Part of a small language model's weights.
Architecture: RMSNorm before each block, rotary positions, biases on query, key and value, tied embeddings.
MLP neurons of a small language model. Each row is named by its layer, matrix (gate and up: input weights; down: output weights) and neuron, and shows model dimensions 80-207. Each number is 500 + 40 x the weight over its row's rms, rounded and kept within 0 to 999. Numbers have three digits each. A neuron's up and down rows have the sign that makes its largest values positive.
After each neuron's rows, "fires after" lists the tokens most often just before its 100 highest values on Wikipedia text that the model never trained on; "fires before" lists the tokens most often just after its 100 highest values on Wikipedia text that the model never trained on.

L9.gate277:513455511508493456525472539550517425477538477540539500502494444487523409518472546542515478545499476492458376484455516449491497470453472516464435484402548540485469506490514509479518503499545487490538517475533549469497492562485492509513565475452488498517516505492564499539560468506479473502420537533510489506511438472456553507521492504511552471466501402441512521468496510482535561489582
L9.up277:504559572528546474540459545481516487558537472496483475575559459579506564566605490516521527459502455547526565512447436460451515553467469545471450495521431505544472526474565502484460483461463479561508495516550504436562475494536513463478448546491442458533541481529553470483543538537540570522459531480497484504409501452502479504474435537458572494512501489510532510535561546496492523542440
L9.down277:491536507519574448490464430509471545442455468533471439518565448507466510503514458533528508492477508486476504529551475562480522547489495537498491476506501517543490425518480458585499542495501541569539537504555540528478545562547452447524469506510512507516455434475524621483473518483560528548559485466538513408479480494480526471414542537491563522492512487494554482551509540522502487489494
fires after: " ", "ad", " (", " b"
fires before: ",", ".", "–", " |", "om"

L5.gate232:556443488484478487499505533465547495490511484538488501494454519488473573567500518538484520499501515418479538509499437535376454448506601510496468456520499575477432524437479438527515498491443495481596498490540533466526528548482535363425500511467486531481480484527543593468528484549477478484526466542462474526505495492508504516527513463551498504431506470530474428570516508486437447525519
L5.up232:477500510494494484487479528472530534466482437536491611473494513510509517470531537491531423468524494492532511467485503496470428551400521502516432495451506449554494482457524454559492540548506555478549558498587519523530501542519518467441489492477492476474562517487540546498531504588482513538546419495422478461548478520520479511443576457552513437568548551499485413493524607492484510451523
L5.down232:454483474575459504536507558451510493507534489569464526526524525496434560505419509498501519437467561413549486552493463454474495483511536535527467415502521413554542457501502449471493511546504456505544516501492472598459452535505464517483459550569516462447496506520494596470507482538584522539537391501487462501428518491488388403477441449471534501490487480470545503500484557443434560471540
fires after: "|---|---|---|---", " trans", " app", "s", " comp", "|---|---"
fires before: "|", ":", ".", "ated", "ic", "ations"

L2.gate2:516489523556468501526487508526472514446533485435463524537518553468501395512480441469488523457506543468484483485519512579540590521473534553458441498509460465439597477478538477461479462523575536489541520496536547485574479438472468489514525552483486451456476576563533529483497460562472497486501460516539454563455499542486504449522463481471558473445505509501475534536508446459530555480535
L2.up2:475490518545499515517504553493507515453472552460392545575547513477492479562546439479466466523467547487490500511494500526557586533492509522552481507507478505446513497505529550476467479522479479518507477486530577485547556552495493584564521519460574490524468452510501524460472453513468579563577567514497527430461499524552518478568487527463544430500411386488543435516540458423543511525500
L2.down2:483531464515491520486524572515453413556499504546463536429542532465485530442483445515501498500515501506505479525532553449530489529471473469539499547540497481514494475557443536547482538455504479524441526531432535531510495502542484535431514495567521538502505426579447542539525478414498449470515443501518487526517513584548518516434541537482438468547503553490495537455479563518593490573468
fires after: " ", "%", "0", " –", " −"
fires before: " "

L6.gate481:490510484520499530505557496485492496534447489491518559535575469515524497581539477521567482492457448527502499580531521450445588565420477450562550473437489541497458584536538456480487536486446505555533493438496545478492478494507500508491520526499540465506494494484499542475517511483443548529464499504475505501561517497460556395527500517587518560434579442424509447561542513468504468546560
L6.up481:530524493577415513469519496505505488570468471477549545533430517494534493446537496461516465515489497553458426450463544491520507406514483479474556472429522536431479577540486421496504612539457446499516548529510499528439445497511485484533524516462491464528547522464498610520470593554507553505471540526503495509518456527495519477449511478502488495485512443534552485494501534502579493541576
L6.down481:443485421485555497447426553485491439539494499537556516615495479499476481511527505459468531505517518523473583495436503496482473485468496493452530532526499535495428525482537544508450492478486435526579507536511488524472473488497552453504564430534481478513541425510485447519560489545531526425463440533522506478468526520399413477502476527460454605451473427464545525548564515504502499488476
fires after: " d", "t", "S", "ou", "D", "d"
fires before: "w", "les", "ack", "ble", "b", "ument"

L2.gate300:552501549469490556502531515475546562461606526542529534462566550497547546545522578435463557475518523534582504493495464523471462560476485449473482467504513495522440515523407537463484551497491441495479470425512544529505559445445518450496446504486498443454498542500508533564492508471510493470522494523564526519576513513518576515551552474412514519474443485527478554564499486562537626504483
L2.up300:575493527486510496488492535512487528529499514475544479426521536455513504512488543468472469516551474541575512527468442525491491531558433462509498483503470517477422499481452514453454531463528555486556579465474552500549500408477448516441435492483495411405432531482420514498521528485434536452511482560485490440485468499471533456506501448453517592515454467524487515437480521452440547446467
L2.down300:521462484586522482565437540489495477552449497523486532466403540487467471457514559496523440535434485530504467525513468444494520464514510482502528459522500461443488479459463478479447540503474571500472618572502498517510540478456541564541491472509497522450450540476477527494541497478473515511473535512496475533479504452565492467523481551426469518476521535501547507538474512502429455484564
fires after: " |", "3", "0", "2", "1", " ("
fires before: "1", "0", "5", " |", "3"

L6.gate42:476505382494492455489501482525485493513507492448417536500495474517506535559475485507524513524485555534499524557461477447549478523512528503466485515465482487513470496515505517469483422513534532503506455510422490436429525436610435487466507519523509489462508506512614507455505494508523563464482508526473499468416478477493520390522508494557550473510515527466464483483535507516473446429581
L6.up42:452538489543543468483572521519466419541544560508434538528467515492466549592544399485527496506493434486484517473526483548504540496534492560515490528578562478542529472494487526442467540445450483549436516462411497506455543532492444457477536465471557507577468466487547579551462491504523505464486479525488492550509470488498492478507516463463440503487470448483483465572524511418520570480553
L6.down42:538548539424481462536423500485458505482459506582503466491562416536498484492482564580469542520461444447428456580551508503531516511533516525504529505493512534490532453429503499464469499617533515564524483545569494518436509566590477447463471520512505513498432539487505509467471503511479482511556512499496563461490446446471497565524507553522529507467463561486545489450478499589493585472531
fires after: ".", " ", " to", " (", "12"
fires before: " |", ")", "–", ";", " |\n", ","

L2.gate448:496533466410441550485526477474474522504466511524493495522416477500595425540455447564478448504501437523469472483549493503457452548539521454493500438506513556507498466463501543446502542480491515538479551526497577519485513554427525489547509559472576446470477541483508446518494534546504467492498450449492487571535471467446475482492481503418490577514451466523554484491553458473461473501556
L2.up448:501526518485445555450573540497457519489497469464507463533493561505603501505474514552584500533490515535501451498502546539447504548513480445500487487438592487551502477500516484549486449499488523509535572545494543507506463447470572421488455511486576519512413530443438458435505536474476487498488431509540507545512462447465509522538461463480405532542505438477544489506573458464502500487554
L2.down448:468481517499447494511464595496444488527531437452488590459539501407444479552447514538481500569450508505520541495532620533477500550423428500546520479516535492537510529549415469518499541429522466455542484500472489510463420489483539440482465406482533542508436448512386559494461407526486524487521438554516544523499486486499500520477528531585455475543577473578529517520485504491473432441497
fires after: " |\n", "%", " M", " m", " W"
fires before: "|---|---|---|---", "|", "|---|---", "|---|\n", "|\n", "le"

L9.gate34:517501489584558446460508549438478490557515508449523550487521518432557396416499521566522527553512483584471519527483551403486535505427503478453503576504538539477481555539599474462539439466509504612492547503505514400492464474473557482487459512483474586505504531586475482529491471449537469475484475504498466484453497453459528446491457399449538530539453477483582482486479571445490521469499
L9.up34:447499429528509476514508550469487475530545522499433459553528526565501541542472497495454504466519531450501573529550453503473539518521475506430461527481492515521498546458582422539479439504488591509580515425489537426594522533436495484501496504499458534524492449505520477505500524530556553525506445520467543491480521414435547494538543455534499505506552530493441532440511448536536494443515
L9.down34:520531479547479516475506487512551521523465532567543438494445476549493521377490529516503498479489454489566488538567462496417481508555490498497512494452537509502521453515477517493491466510493506447511533561547490408480507518554536481532504496497496505437410541545520461557473493429569515476469564490546533487543523489482497540529467487524485481459465456416508551519488612484436503533382
fires after: " "
fires before: ",", " March", " April", " June", " August"

L9.gate18:518495540418508449474535488506533550448430503516425464448475393473506538418533558512442483483483419510507533441515499488481446480526429563443512561545553515438474519546481516377461536488489496525417466519554574439469474554436475552423547534528521460508422532560458490536449474490500533454456501526518487518508516477507473503574507474487446434500478462506474493503513452430523551444523
L9.up18:453559511414513416535458585530490503476476554434470497440585483513471482500464506553460451506456477466481492469475536560526537517458465466544464480470475545464492501528475503470565554486481451540460468508455506514551555494442447517509514444536497549544519512456561508528483484547467556473516509518525458466508474512508484444582531475459466530470436526433532541508481441496548461559525
L9.down18:457573476530505460507458573459499535475580523444523484454456483508460485487521480490593495519481515498530504447503427449544567492525480504483560496550460524564486523477454560460519540573537504544526497470440510519575496429467486431491562540474555507471532468446525464470530464502520599566470550485536562504469529484537490445525477511512487527538525496485522413553540499427536495484493
fires after: " s", " m", " S", " M"
fires before: "he", "ce", "r", "ter", "ed"

L6.gate308:457472570521454575510517461535532518533538542475415546519520478514463518547460453461511509497460563525566425532485485498515513471490515470534485499445452511504487431582471467401463554545500515519520481513454485537511427540479408497460537490584581498534555599458493475527564529409449520532532464526530494541472466486414506505484505505524485534501506426520505560558528533520493523484476
L6.up308:545553501529447517523479548477477503495591575506426491528461590508501518444469525496541455542595464515514545487479490483525519541607536488481536476538503524465547497484490499482432466427495551446534509464406490579514449542507449529453509413570508509531482531454508427448467564480502501554512518447517541600505527596535462465548558494551571533440530556501514475549578532477519510497479
L6.down308:404497488508475477448522495446551484489510475493521519527530553479462495453526442469513474453415519404529489537594493498521532437478523471537492426483515492492493540478515475559469498489511542510481403531487444465574463514491518410490508589481483515459582476498503549549500458519524496473489503551488467478447509457482541606530472469554474473509482394471554547423492445505464481503525
fires after: ",", " in", "i", " December", "e"
fires before: "19", "20", "18"

L4.gate296:522440514554526542541570550506485545517510419558488517526513574499455540528495523518485476413507493484488475515518428489507523517532479409444423562463536538501477437533534449470492460557526527419529493499500461531498516432518528494546479519395558468480470497471570559444475463522478458543477477466498505557538485569460513511479518493483533459505465488565512516515602520546487499483551
L4.up296:494573496525483527559465491581596445573457491512531418490516589478516503497445497477457447520380473522453561520528490509515490577440468531507559549474441459517500481519475571474500480521573492476512419513439468558521512541494494445492537480498548537547508456487575529477587545488448495471508469490440470518430539563543510457418537530482444517502472425490498462490493468463530476530477
L4.down296:459519492516519499485483560544514536461464487618517459484552535505466481498570546492420559476434420471453543577492501502471510524488539534437517462523431537492473504479509431509470490519505507441553493488521585432381455515502514460473481489501417501562455510541520500497530519445496464440554581476527504473433519430511513478465494543507499535497546481520547505475493536533495525515535
fires after: " ", ".", "+", "12"
fires before: " |", " |\n", ".", ";", "+"

L2.gate689:513545421520485549494467493433480533498434466486407488544461495511468476509470513535474522468548482554517463582541503523531493487495511460477579444541585489501488445483467448514468484521462527552505501545464464493427548484577541557486499485489490482513509544521490497579524524464612442491550514492537459436483508501508537511595485560526525468515513509481494521495481498540508512445558
L2.up689:495473543453532582514452534462527473518491557472531455487575500513486546487570438543534438451521496498484493486535486523539506468586455513489541441478443463602492482492517573542530571463539441450514472468540464521478439488501532428493471471498517556494515551507449441525481419490442523492504483538517472516436511546384501531441561492491482501429506450453441548532458448522486563542562
L2.down689:532452517505549508531419456471495466514507466445520435521500470484469493463532460573567462441460509492488446485493504527519495480534491564512536475511476536505505440474447500437533542477526520489562460500462420473462517553534532454477508518546516526507466516410510490531521402504489490503511554525509432424474517522402490551509586558559470501503460515515467506551477528456521489499550
fires after: "20", "19"
fires before: " |", ",", ":", "\n", "–", " ("

L6.gate334:539465517513546471469533535457521518504464472479519526487523505590459481483548558513459475488513555538471497496461484454547507488501450488460574495449498506477442491505487474536487470518464408512482470507434557484493456480552496513456489481592496544502452559480466491410480566458579443497419521423445525472482526448479514521497475546478493423467437572501487538493550464406535586500495
L6.up334:539458469581506465509588486503461479552512487509500486545483441539515503484480484526494486502522560562479572499470565452504500520507471531499549507447518485503524540527461521500464576445531490460464450491533535507438482495432530537527406556578446472546610593483512575491450456445443491472486577500536476504478443442502489495480548475519459516492494531537474556465534481476553544532522
L6.down334:457472480503460448515472536629492555579527538565515495533440422542471550530517506451462464455452588438507512516477470536520503486504478512504480577461561507464479494499491502553474438459486549513492470480483579528518496526552406514526489475487502512484442397521477499463530559543512510482465475462493502537531460554475488461521482470545471419554538508462502489498504528426512487489481
fires after: " s", "qu", " S", " sim", "S", " sk"
fires before: "ce", "ar", "r", "ron", "s", "ther"

L9.gate5:446458496557418440512474465550441483536429513441495494544485556502430472486562472488439454491420485464493455499558558507479445525459553531500520481544485520465469483497593485494459519600409495588517555502474554475474491573503489489444412503483534448495516492528554505493478517498503481524457493510507516453571443462422483568484556480508559455502471504493452456501519492523490483497479
L9.up5:535482432523492418561479435539458441457473490500534507451437510519468485553559514466459561449461498466462497536450460476496472554518479488501508588539446436529491509487539504457526487539495418520479501495495512479465579547575487523514546541525490533472515451524446489490591477596582525421520513485491440482543395498480491510498428520524482449519474514453475471522429462442512579509525
L9.down5:556517519480521514447417561458513470588509472480525587505490520497558497464396537503538532494553465551479514447500562543516471511590492467530472529519539550562529568506480496470491450469558430482466493538497440484546466540510515535506509516474548533498479508502478485531498530517445437536432499475463417499368492510525475485463494477421485499465517540527452425523532447519540500432454
fires after: " ", "–", " h", "lo", " k", "+"
fires before: " |", ")\n", ","

L6.gate406:485570548515426456490532452499452479455511503469481478513520555563491543512533525507525460469547529432483515491521467524537442479462460447523486403480528514466558419453452461505521508482486500454473517471463500570499431431509455560524519465534487482493500546490454480478492540513464507524475505441485533501449587461434508479552542528506407531531439590518623468564573500520533510485383
L6.up406:601515472505491541541485546562505506515544406504460471460459497513482479438464480511466524519530513515474447507488564420443479468561488479444545472493540509472524568544478465447539456449464544485535509502475418481466576536484532517508487604480454476572490484468509507574539548526460532528508506515499531540483484468527532500503478560501445504520476513511485533443485454540532549446476
L6.down406:462514459511470573485444472543509461492535529468551465422463465478514585518574423505508458433516537506546471480517438517563507545503571379474537407496512574501444451464485382501479512478487489501426507469445499500505431436412506500475507518546524490524528536502480581501567532466599453509478487485533507492467466439518467488554508536512445505467493467508547551518516452447524552503542
fires after: ",", " January", " March", " August", " June", " April"
fires before: "20", "19", "18"

L2.gate285:476563550445527473494554448485498533542524465521431550545528422473477518461546595513480453544486518526448511512469485464567498533487482478469437577571542490517510489462439501512582558486434563529483513454468559504499550427522456597527585537545470494506477534535532521475465497554531486495505496489529496464479492497507479530577443496537532489450516490473505546517455569518481549492538
L2.up285:538457578491552461461481580497453495501523476486439524509495498431521556448575554488466508501600435486457508479477466542510501484545490433507477607580454510482437448498483438534511523448453461555418440456494421453493485465472508540485534534487517542478491545494504537465514492511516523491520533512501518556451465523490461426508450523473509559512467508569482496492521461523480563464498
L2.down285:519507460578437533537471492518525440495441563555554494495520509526456424539443479537501491460461502513594518483525540471418547444500468580520534394400503519543508518514507546509459446539546528446543562529523571527516449553503540427529452445475497493480551497470488526527504499471452485481459510484498440440531514475490547491458571481518475475552494490448511514518505450485475457520482
fires after: "1", "0", "3", " |\n", "2", "mp"
fires before: " ", "0", "1", "3"

L8.gate650:499477474410454496447494479488519555536464578539490482444408451507519479510522515558534437479499503477524478444467518463439480486528499425514569474499494482554526510544498525445509506540469485494496517553453596545559499497481466454468478495509481478468454484489485459387519471533541579486539478560461467462523518494438490465513527530628472531565512535481504550434472448539542469474499
L8.up650:510476509486475479493501574550480441589513494475455459444465493413498495469465461532457517483570492553539524517463500497540504464472534540497568470510508470457503491544504521560464550561469519510441523490469489543539500495468491448483470498528511490466491516457527450453520463509465530458563503517617550479448543494505496441545524514544425562514473469497503563418508500486455574528515
L8.down650:589542497520470524442505550467487510548538512473467513554494468533567490545424456516495591458522517477481499455534503492528469424531514488472539509545508481517537460474496603522470526527464541532494507469377584557487543528481485450516540566543478517488477540455510463453480511516453482492526488550536529471555493561482497589466573471444573509508468500509535496528569473526545528475476
fires after: " one", "%", " many", "ne"
fires before: " the", " his", " these", " which", " res"

L9.gate649:471482549443517513477554441503556523513478492486482509493564451486476578526593477478497510491557555506471490533488433441494494492509480491511496524486442457567438557468448508508538530455598539513520483530436444482522469463474467583436533506485519519441551555532483546520516527551457477529534522527526461512516445536483501500461506440469471546491476470479532443508512517511512542606462
L9.up649:538525410473491545516548484572469452479552498492427463514489504487538490544501540491473464507514513435519464472480528558524468503490553457516469543627521546435548501567503524513475503525406514571569452533467514540528508482510465495482483448520428521497480468521503464472415489574491547463471462570480503481484448471498479467465475516505515418492435477532498498485488393466577570507513
L9.down649:479538480509522586498508443460475479464501475527468474439526502573500506513521537475538490476509452487529394463510590486502559532565502477512495450582466523530473532574466473405455519554452531505536517466420468551537542496464450520538471541528517474524491525470506424496467459432519506470507516443474515521572518432513495579541541512513521483570557544508519490462484497579561545509543
fires after: "20", "–", "19"
fires before: " |", "–", "s", " p", "\n", " season"

L4.gate636:481487528443485482500495519473535381444448465462507546507537589570488487474531479576429546573512517556512481464512511534536457460463470499524466504489502524460532503512466489408523456564545443457526438522518511510513490443563490507456423479524573481490454450505524526518507481479549518547576437546439546439460541450424496505493551492456428490483492472489493472570562524532555519449534
L4.up636:459473534457511525519489478500486518485402501484523553482535557455539469502501487512422480546470473504537500469529581495499518511435503490566513564519504544495558513456434421465546480447518501463521474556526488533572554491575516493471461459510513475425482499470463576497498513480499498549548466510492479402468480500445499525540498480488463520428566467456484503544496502552476538512511
L4.down636:515473508539485531453484546439471485466547458499467552512512567513476581485556534493552559499388478543490482549511569510528420509442532503572534491474519481484447484519424505483478495550445527488565525481515558559525441498512494518487395425493524556554483451572470456583468468555535517483517501501525511412492454530527524561469471542483517523496494500493472515445481540510466496499481
fires after: "|---|---|---|---", "|---|---", "ords", "s", " |\n", "78"
fires before: "|", "|\n", "|---|---"

L5.gate566:527511502499502578544406481497560464478423449557501541514494489534457545561498488564531500439510538514487536450513452468586525449511532450408513515505552548531391505484487478505508451519526541517512484548529416508537487498526452444538456505508524475528469463499545488551535543466477438483537539493501502487546521493414491523482508539494469467447535540505538538533512506515471445451495
L5.up566:399551488528576530416546511554493508521479489475466514534480462465493448497480442555410465475499549533528439465559535468581500475455480465434492488487538530513560551529415588558494496517488461550489499534464486531540532451504427502502439484511478502481466422511493556453466561486503493478503536517461493585466498508536541526490466523482434460440501463510430523493494543514523467469453
L5.down566:451500494408560476555517463541456519527494547515391509544485500472507528529440492483505522507401489477493541426514497537552569385455500450519507555508483500468552435461504483536410448482413456548562550497536462522472515500472526545520487559513484478493501444507501511490517504430449508451513443470532444529567540524473530555506527495485515508548505445511534454457437445526525481477600
fires after: " c", " p", " P", "arl", " C", " re"
fires before: "ent", "ment", "ently", "ences"

L9.gate263:456461503480554476522512440500466524496495476490450481371515507502601467529526510505552505552521470490600540522521452511511486524517495545483549460513466463500419467470547435483552452545468490551444500526472576505453443493488500549519515457469517525507531510566540430481542434432487451496580494519547505542515462578465494551563534488490519529493491484508481472537470495454544565524502
L9.up263:599501520510488449531440523495494520509525452487530561574534450545563543542509472510445504443503475513501516568434439511518404574451494523495470458467464504485474474470515481478603468508442544530491493483440523485526555515536466513531490392425524533456545507536507446547519541434506539509536528551550433518496532478505532422515487408504431545467448520493557454524552469463567458514509
L9.down263:507503538510489546510479415565523485437534532514520501521480430493460617434521538536392459524524507473532504529459571554532492474528514509465499556449507518532444536500503541462529528537521475520477543380571547517545519498504502580503502487594482509569470470522503467465460464504505466503579503495560529530508449557482462466507513453471540501517483548476529502494509478556473447423462
fires after: "19", "18", "20"
fires before: "–", "s", " to", " until"

L6.gate319:473494588482448577505479480523485573514476451532489463519536525555526500505481505466484585483479528521531469460429482521484518517504463477520456501482578555460450481527479409472454514498483517566522552530497457586456509536464511447489433517532521531444436518533493485498541460496506481617464496451463490393568521542447538472489601484501526541468479501499506499536467532525418596451512
L6.up319:480532558487547514459527533545522564566487472456499539491540470500479503463550537498494494494521507485504422445471457475514551486507488562529473639489437440500509573511604480476519458518521532468488572552531459536502530530471482538506493536433575459501499473524469515432540555464536562507436558547421455489580495532517465533518507512511493409538440495509484494501466549455422525551504
L6.down319:474553536535517539471472484509562553484487508497464486478555480467550505353429477517472501497450472482568429483463478504499507513455520461561444540457543468481500537541482501499542499458454471475531523466540457517596517521523483433529577495587503431469473477535492502454513541427575527458501435519460465471521470509447492513511531441514543550533497461550437513534530441554425516459466
fires after: "|", " v", " d", " No", "urn", "ens"
fires before: " |", ":", " v", "y"

L5.gate394:482484499433494496558559441504517524578550482471474487607445454486476484531501519531495454480529509474528516484532469416450533516518511542506495462513501491480521561502477472481546497487491551549474558500496486518494498393478519450560508516475411529536496448344570485497525463506402560495467475594497517502466553532507536513554545430459530521557474503570496482551453513505520486445431
L5.up394:492516512426570496501530505487480533598557459469482548517493572475455517501489482542577417500445522500480544528580465497501513496485528538442484500545457515542515470530363551579462490502506533510465488477528461520502520495506494544473486492551488500450509531438471474501494442536501513527516460530539556545524523475527554473529508503420518551526442503522456468513465518501486450552527
L5.down394:456477467490486486504538536538519502498471506511568530498437549475507530601444504542470520507505451476527554527498515525477498521482488468538511539507488447568460433553460480582466473480457515549511424420440509543537412465559540536512501502504543473450492500436491453456458470440543463516459427559453501513539494450483476527470564537425467505499479476552500411475457532473525522539511
fires after: " e", " Re", "uc", " E", " ex"
fires before: "ased", "v", "ar", "ive", "ed", "i"

L4.gate637:487446497471491525529554515470461470476480513508507533463443446478516493494538486526543506516506446492471484480515502568485448554477404533556528379445484528506474475505468552517554535492499471459449411449457504470456501515429523537417520500518511453473481527537571543499445541450425518476523536456529494541470436534477453502542526494458519542519540559488531447437510578481449572514522
L4.up637:540404557546491483443424539552490482447560489492491448499487575426459517451550446519483446505544505482592516503493528558617545510550480507487485568508558518537482527487502488512477475509613545499533503537522544488560560504517458490551448474446457476437500481458535454499485518474413502530527532470468557550549460519525569490557474438488456473528504456522523459502494467491489576488455
L4.down637:488494463484477485507547521460444474414518458529505557559540617439524491506497486486590491517543496534569494495504512490490478525529495526510480485561589521551464553563462572492555512562442538450547484532393488520453564530491502543501486574479494539582531550468514490427447472478495439474547575483554485535528480537443456481390538483483473484475473439506535516461550538452512484497536
fires after: " ", "0", "1", "3", "2"
fires before: " "

L5.gate418:473509535541422489432501514536534543541485473433470513421506476496542508508504525567446491521574451494515516469581486493512449624545540520532498457583464522528517477494576501523511545524478491521499443511490515512433485469450520566524517497485492510531505513432539438480557482544572533456537537559497462525393429486520494447501522517503523522517496501496510531526526469553443483511487
L5.up418:500508604533458610525525541510456502530440462496511554487468453561483562492457485499557483507538443533499529527515504453539452592492436531500525443526463452474540549443458462464434422537475530482427496498545478585507421463473462489482436396480469522478495498508514546482536468524414519470501541472543458494464506529536501539553476455497491515468475444579478479555479484522474506548469
L5.down418:486533449483496491518479518519522507474522525542480515554474528433476422545533514499503514459552462467462463413535458532458604501507491507466507409554502489471525519424517519511537538469556490495566551532473519525440500490479501589519439578508490539521508516404495477468549550544491532521475547507419535495476597462488460477437492472455536481530487506496556541490507544524514504556496
fires after: "1", "2", "3", "0"
fires before: "0", "1", "2", "4", "3", "5"

L4.gate93:539467551462440474490563484530538497445526507476490495506489485414458578468522500548520473500486499574547426526505513504441489514509486475507478526481540520439480467464518431516493577536506429457452523475450494475544466458498474579534446500504514460495525511476500486558633511429641507479464481501454446536507497514483550499473533477555502477471562477586410531457552520510508527402563
L4.up93:542489503506585534498505448543417502521468484486493518522409355486461528576440446515490453483548479517506533440493560462548533561447460515431500568499456525531492532466542494474481543494540524467499556513471501477503479483473531520486487531564483539580481532495538517449424544523456553431502532440559600491422442499532461484521511547521581566522477475508402533536523546556463392544509
L4.down93:509472447549480515558497418500466564591473514450441519526405483519616502523520514513415469482477539553488445503517513495444482546585492489511521491464505467457507435512551471479466511459516471474574462525428526456490556571509553497576452479579493509481546473556573525489534441495485542465465486485554532552536445515508525531491514550455515521464567447482442576552517520511493434502495
fires after: "2", "3", "1", "0", "4", " in"
fires before: "1", "0", "2", "4", " L", " "